MLP neurons of a small language model. Each row is named by its layer, matrix (down: output weights) and neuron, and shows model dimensions 0-95. Each number is 200 + 40 x the weight over its row's rms, rounded and kept within 0 to 999.
A block is one neuron, or neurons of one layer that tend to fire together. After each block is what it responds to, as a language model described it from the Wikipedia text at the highest values.

L8.down229,155,207,262,220,194,228,195,229,162,136,251,198,179,258,215,206,189,189,302,269,196,251,148,265,202,147,255,257,165,221,206,175,171,217,165,254,202,108,193,119,172,189,132,170,259,158,250,230,146,170,175,200,146,192,194,258,199,139,210,226,207,188,208,137,201,211,175,225,159,117,172,135,237,161,152,177,198,161,336,195,208,194,211,208,214,122,218,202,211,303,224,270,140,181,282,137
L8.down361,118,215,266,239,189,191,189,238,205,137,221,241,273,197,190,167,164,199,232,224,247,215,182,223,205,218,262,173,164,190,240,279,211,224,198,208,279,201,231,207,228,162,172,244,154,148,209,195,206,214,231,255,133,209,230,211,192,190,185,195,105,189,267,256,325,175,237,169,130,189,186,190,196,194,210,235,171,168,204,212,303,214,244,173,236,175,184,228,166,197,180,181,144,172,154,159
L8.down526,126,195,196,225,216,216,257,230,185,126,201,193,242,209,320,175,231,179,198,210,273,158,205,258,201,162,207,214,203,172,168,207,264,153,246,205,188,201,267,214,204,192,245,206,273,186,178,153,225,220,124,171,175,223,253,220,177,194,225,243,161,197,265,210,130,212,149,93,147,187,196,203,233,171,230,269,177,222,249,184,181,221,186,201,189,199,182,199,182,206,180,216,253,194,222,158
L8.down672,216,233,157,112,185,222,195,201,201,131,236,223,246,216,166,208,118,183,220,301,176,191,219,192,208,175,199,161,195,170,226,117,169,199,248,207,174,181,181,225,216,244,201,247,219,257,184,162,184,225,194,212,254,198,137,216,193,205,259,172,84,210,170,228,180,135,209,186,156,272,218,174,222,149,269,213,209,273,236,161,220,201,261,230,224,267,181,178,203,145,165,206,148,163,229,154
Description: Short middle or second pieces of words split oddly into tokens, e.g. "ri" in prior/proprietary, "and" in candour, "ir" in encircled, and "f" in conf/comforts, across varied Wikipedia prose and tables.

L6.down155,168,173,140,135,169,210,240,192,217,197,214,214,206,160,228,191,212,126,187,139,230,261,220,213,204,185,146,180,150,106,207,199,196,282,184,154,219,241,177,176,227,223,222,230,219,224,210,241,193,243,240,226,192,204,252,274,158,139,206,185,145,176,182,219,210,161,247,197,219,164,189,195,175,151,181,167,194,171,116,248,235,175,156,238,292,135,312,163,273,159,190,208,183,203,308,212
L6.down318,168,167,317,240,235,207,208,190,238,167,172,206,252,214,198,228,185,168,140,211,197,182,238,206,120,204,210,259,223,185,223,198,187,165,132,242,200,146,208,234,165,150,149,217,221,215,165,146,217,219,174,121,242,182,182,134,258,163,158,145,209,185,174,176,146,203,194,186,160,238,192,226,140,209,219,175,216,201,223,189,181,223,195,234,228,210,174,186,211,242,144,238,146,166,196,203
L6.down382,145,150,251,193,217,141,232,264,107,188,156,170,243,165,190,234,261,183,222,138,202,218,127,230,163,215,130,186,151,217,163,190,224,207,234,218,215,170,191,185,251,200,176,208,179,195,274,196,178,187,260,165,164,181,184,88,221,172,143,184,178,266,143,218,195,231,228,223,147,179,157,161,206,195,170,181,204,193,208,201,210,216,178,209,265,196,216,188,216,207,136,187,191,212,155,218
L6.down445,184,268,209,209,151,264,214,207,257,231,216,213,236,194,189,215,134,159,190,263,199,235,230,221,218,236,245,123,126,165,165,213,225,254,239,165,289,138,313,179,160,187,175,148,233,204,197,237,167,262,215,179,175,214,223,181,178,208,218,232,137,203,113,179,195,208,247,196,273,265,175,153,167,163,211,212,263,127,193,171,195,173,212,191,151,207,266,240,237,182,219,117,166,168,154,123
L6.down457,157,211,226,188,160,118,260,192,234,203,229,214,286,165,149,212,180,184,200,141,195,115,116,154,164,199,142,176,233,205,207,203,260,118,133,142,178,212,197,240,173,170,214,165,172,181,192,217,150,116,240,181,193,172,135,134,230,138,218,270,166,214,143,183,265,217,200,171,186,174,263,177,164,249,217,236,236,266,227,152,160,238,178,215,271,212,169,161,273,206,182,212,199,142,190,256
L6.down724,216,186,211,128,163,219,183,249,177,267,216,189,212,225,252,183,253,203,111,127,184,200,161,241,147,176,236,154,253,195,206,198,174,223,211,198,117,204,241,259,244,197,189,104,208,226,230,255,140,210,185,219,245,199,225,127,212,243,226,163,274,215,244,167,227,249,107,255,167,149,228,261,176,223,196,196,175,250,212,214,226,232,184,177,241,283,192,241,135,260,199,224,251,235,237,200
L6.down851,242,96,203,186,230,121,192,201,169,193,191,299,177,203,251,197,208,278,184,161,175,213,168,198,182,172,197,159,171,151,161,149,248,190,190,201,140,161,183,188,132,183,200,149,191,224,230,239,211,266,211,230,181,262,216,255,191,233,168,188,185,233,160,254,241,181,161,182,175,237,183,146,164,258,109,258,182,211,181,216,214,200,165,196,177,165,191,227,229,129,179,272,182,207,182,150
L6.down948,246,139,134,242,174,227,130,243,217,196,186,255,184,167,239,284,139,209,221,257,200,177,193,250,181,143,164,215,152,236,236,271,187,143,141,262,198,150,228,176,234,208,249,200,191,178,235,246,204,178,183,220,191,223,164,252,139,236,156,186,226,138,144,199,224,224,206,241,255,124,214,162,223,161,182,181,164,186,174,205,172,132,258,285,129,168,183,206,153,199,243,183,192,157,198,230
Description: Mostly the word film, plus movie, album, book, Picture, in biographies and arts text, as in film director, feature film, the film; weaker on other nouns like exhibition, collection, study.

L8.down206,246,179,218,150,236,174,154,135,162,210,198,220,239,113,221,210,210,210,153,247,208,183,195,117,125,199,248,226,195,186,187,186,211,235,169,238,166,127,200,190,168,196,281,211,171,188,195,242,228,124,172,208,154,231,221,197,184,228,234,177,158,247,191,162,142,169,199,230,249,201,234,191,134,189,221,226,216,176,187,211,207,197,202,236,209,231,197,235,228,194,262,200,182,183,271,196
L8.down448,199,237,142,240,175,114,229,126,227,226,195,222,273,158,154,237,139,214,185,197,155,164,192,193,211,274,159,271,202,212,175,247,148,202,197,213,182,156,175,230,163,157,150,176,97,194,209,243,195,196,205,163,142,255,175,161,250,198,274,209,152,160,151,131,233,200,189,150,231,255,253,234,219,258,156,179,187,181,226,159,262,176,196,249,227,240,286,202,197,203,216,202,222,179,258,210
L8.down479,220,193,219,173,169,201,127,230,207,208,158,224,201,281,205,138,120,247,190,170,200,209,206,159,163,104,260,127,228,239,143,230,117,207,182,294,212,213,196,177,213,184,162,266,197,198,187,235,211,207,198,157,180,244,240,173,214,224,205,264,184,176,166,224,261,242,232,138,128,169,240,227,229,235,178,195,172,204,246,220,182,179,248,237,228,194,229,180,179,202,236,199,200,151,214,226
L8.down644,174,140,180,165,122,260,166,181,221,173,226,224,234,194,166,204,216,189,245,212,187,220,140,176,204,131,157,229,165,235,204,261,193,222,202,233,121,181,161,215,171,235,141,208,244,184,206,223,199,156,197,259,243,165,120,255,164,194,212,203,164,248,212,193,190,224,211,159,207,155,229,237,197,202,165,273,138,199,178,173,102,210,214,200,151,229,221,222,230,226,204,186,188,135,235,171
Description: The head noun ending a phrase that names a creative work, release or project, often after ordinals or years, such as "third album", "1889 painting", "first release".

L6.down65,169,228,195,171,218,191,198,205,232,203,231,112,211,170,222,246,162,224,179,207,182,184,192,143,210,148,247,175,202,292,202,244,252,215,189,256,180,205,200,236,182,160,272,107,237,202,196,188,157,238,206,162,167,221,231,238,169,242,197,205,201,167,158,219,198,226,160,174,223,182,163,131,169,199,148,185,168,199,215,179,158,268,233,129,268,256,242,165,251,184,182,144,162,172,218,120
L6.down263,170,236,231,197,221,181,75,255,182,185,232,260,229,149,198,175,134,184,220,200,158,226,268,213,232,153,222,181,199,201,141,228,213,242,172,204,187,230,217,159,177,204,258,203,192,148,245,201,228,179,161,194,214,273,172,253,203,166,245,191,284,216,177,193,182,224,200,247,182,282,203,254,170,178,229,174,224,207,286,176,146,217,188,208,208,151,271,183,199,225,248,272,235,158,193,220
L6.down481,134,156,253,154,234,238,251,211,206,175,246,297,186,170,269,191,240,245,217,189,222,270,162,154,222,135,173,207,209,235,213,273,178,169,142,142,180,123,122,250,222,263,170,234,249,216,176,175,198,270,235,165,131,213,166,186,252,190,240,191,198,214,246,201,188,230,174,200,266,287,243,217,164,209,174,289,188,207,207,212,161,214,132,186,233,122,206,163,184,172,245,170,190,251,213,176
L6.down530,188,229,170,205,196,158,177,217,179,236,242,268,196,156,187,288,235,195,193,162,144,209,226,214,236,188,240,161,176,189,194,212,223,221,224,191,212,150,131,173,261,221,176,154,187,179,156,152,234,191,97,246,122,219,241,245,203,199,187,114,214,256,149,188,275,235,262,182,153,200,189,212,235,239,189,141,147,233,130,228,197,204,193,165,231,177,253,222,219,158,157,156,158,212,225,195
L6.down536,189,152,145,279,176,192,190,93,164,185,248,170,195,194,249,155,247,188,232,170,217,250,235,182,229,188,218,220,180,183,194,180,201,192,157,157,225,185,225,261,223,217,247,228,242,197,164,207,197,147,267,214,255,155,193,169,236,217,200,226,213,135,165,218,190,208,201,169,241,175,233,141,127,286,180,180,281,185,179,142,174,227,239,160,201,207,208,217,156,221,172,158,174,131,161,186
L6.down847,221,199,260,179,202,246,222,213,176,199,245,177,222,190,209,181,209,185,177,186,211,221,152,189,216,141,204,178,199,189,137,152,173,124,215,251,222,208,172,278,301,186,211,244,248,221,194,153,227,193,224,226,213,288,140,187,162,238,189,158,151,185,166,199,172,94,205,242,274,194,216,196,209,167,297,272,247,266,201,189,255,158,279,240,117,169,281,237,142,213,260,208,239,211,241,193
L6.down910,124,227,233,195,156,236,227,180,224,165,168,246,191,181,256,129,170,197,227,187,227,162,224,226,187,194,322,237,248,169,199,168,236,229,156,156,239,158,222,210,176,217,141,197,250,190,172,158,218,224,192,219,166,232,173,271,127,265,243,204,261,166,160,162,222,209,193,220,224,235,208,146,278,137,179,253,156,237,222,141,184,182,182,213,132,243,178,172,212,238,254,245,322,174,257,191
L6.down1013,200,253,219,159,156,169,230,182,230,236,173,258,177,167,204,252,248,171,205,233,260,224,252,166,196,176,182,197,228,198,159,228,202,148,162,239,203,288,207,236,221,153,141,148,264,194,236,211,231,196,191,176,164,134,250,238,206,250,165,232,134,221,197,192,188,168,251,225,263,168,180,185,185,230,174,160,256,210,155,204,217,286,219,199,175,192,175,278,199,121,278,177,192,275,222,121
Description: Second or middle word-piece fragments inside words split into several tokens, across any topic, such as P-end-leton, acqu-ies-ces, f-ian-cée, tr-act.

L12.down165,160,179,200,249,141,173,180,177,177,176,214,146,152,164,178,235,163,153,194,193,170,154,273,218,180,233,221,189,208,180,213,252,201,207,226,227,226,216,174,184,242,179,140,203,267,283,278,194,108,245,222,193,221,175,199,244,186,210,244,229,213,157,218,178,194,252,220,166,200,161,151,142,222,244,278,277,117,197,175,131,192,197,290,161,213,226,231,208,197,174,224,248,153,215,195,223
L12.down583,259,170,203,277,169,217,278,167,168,163,242,188,214,118,223,244,226,221,180,178,202,227,264,186,255,143,267,178,187,166,224,236,166,254,225,209,233,134,221,266,171,245,184,205,220,186,145,101,138,198,178,236,199,338,187,128,155,292,182,196,166,206,191,185,203,113,220,214,188,174,144,228,251,169,191,222,246,238,267,123,171,177,230,217,132,171,195,166,155,247,187,193,235,215,231,143
Description: Fires on middle pieces of words split into several tokens, such as back-d-rop, aw-k-ward, o-ce-ans, Se-ah-awks, plus some odd verb choices.

L12.down166,242,206,167,199,194,156,171,131,210,211,245,179,162,227,220,220,199,248,212,168,258,127,267,122,197,158,216,196,168,164,190,214,126,124,219,202,234,287,139,168,228,169,220,186,214,227,157,199,170,214,208,250,199,139,162,263,149,254,207,243,254,219,235,217,208,194,229,235,229,209,143,266,258,254,264,263,123,170,210,163,280,157,199,248,183,285,249,197,231,272,213,172,209,227,238,209
L12.down703,142,139,262,176,198,197,154,155,259,214,180,128,216,257,150,242,249,238,176,282,207,246,213,154,226,184,210,205,243,245,183,193,251,219,192,247,186,225,149,170,216,211,188,258,211,246,227,227,183,191,275,170,130,142,219,173,268,190,232,162,159,146,227,210,119,177,177,156,179,195,196,127,225,199,292,169,181,242,255,176,188,207,231,194,142,254,161,261,228,227,193,203,125,148,223,195
Description: Head nouns naming what a subject is, often in short Wikipedia descriptions after a title, such as 2001 film, television series, Village, politician.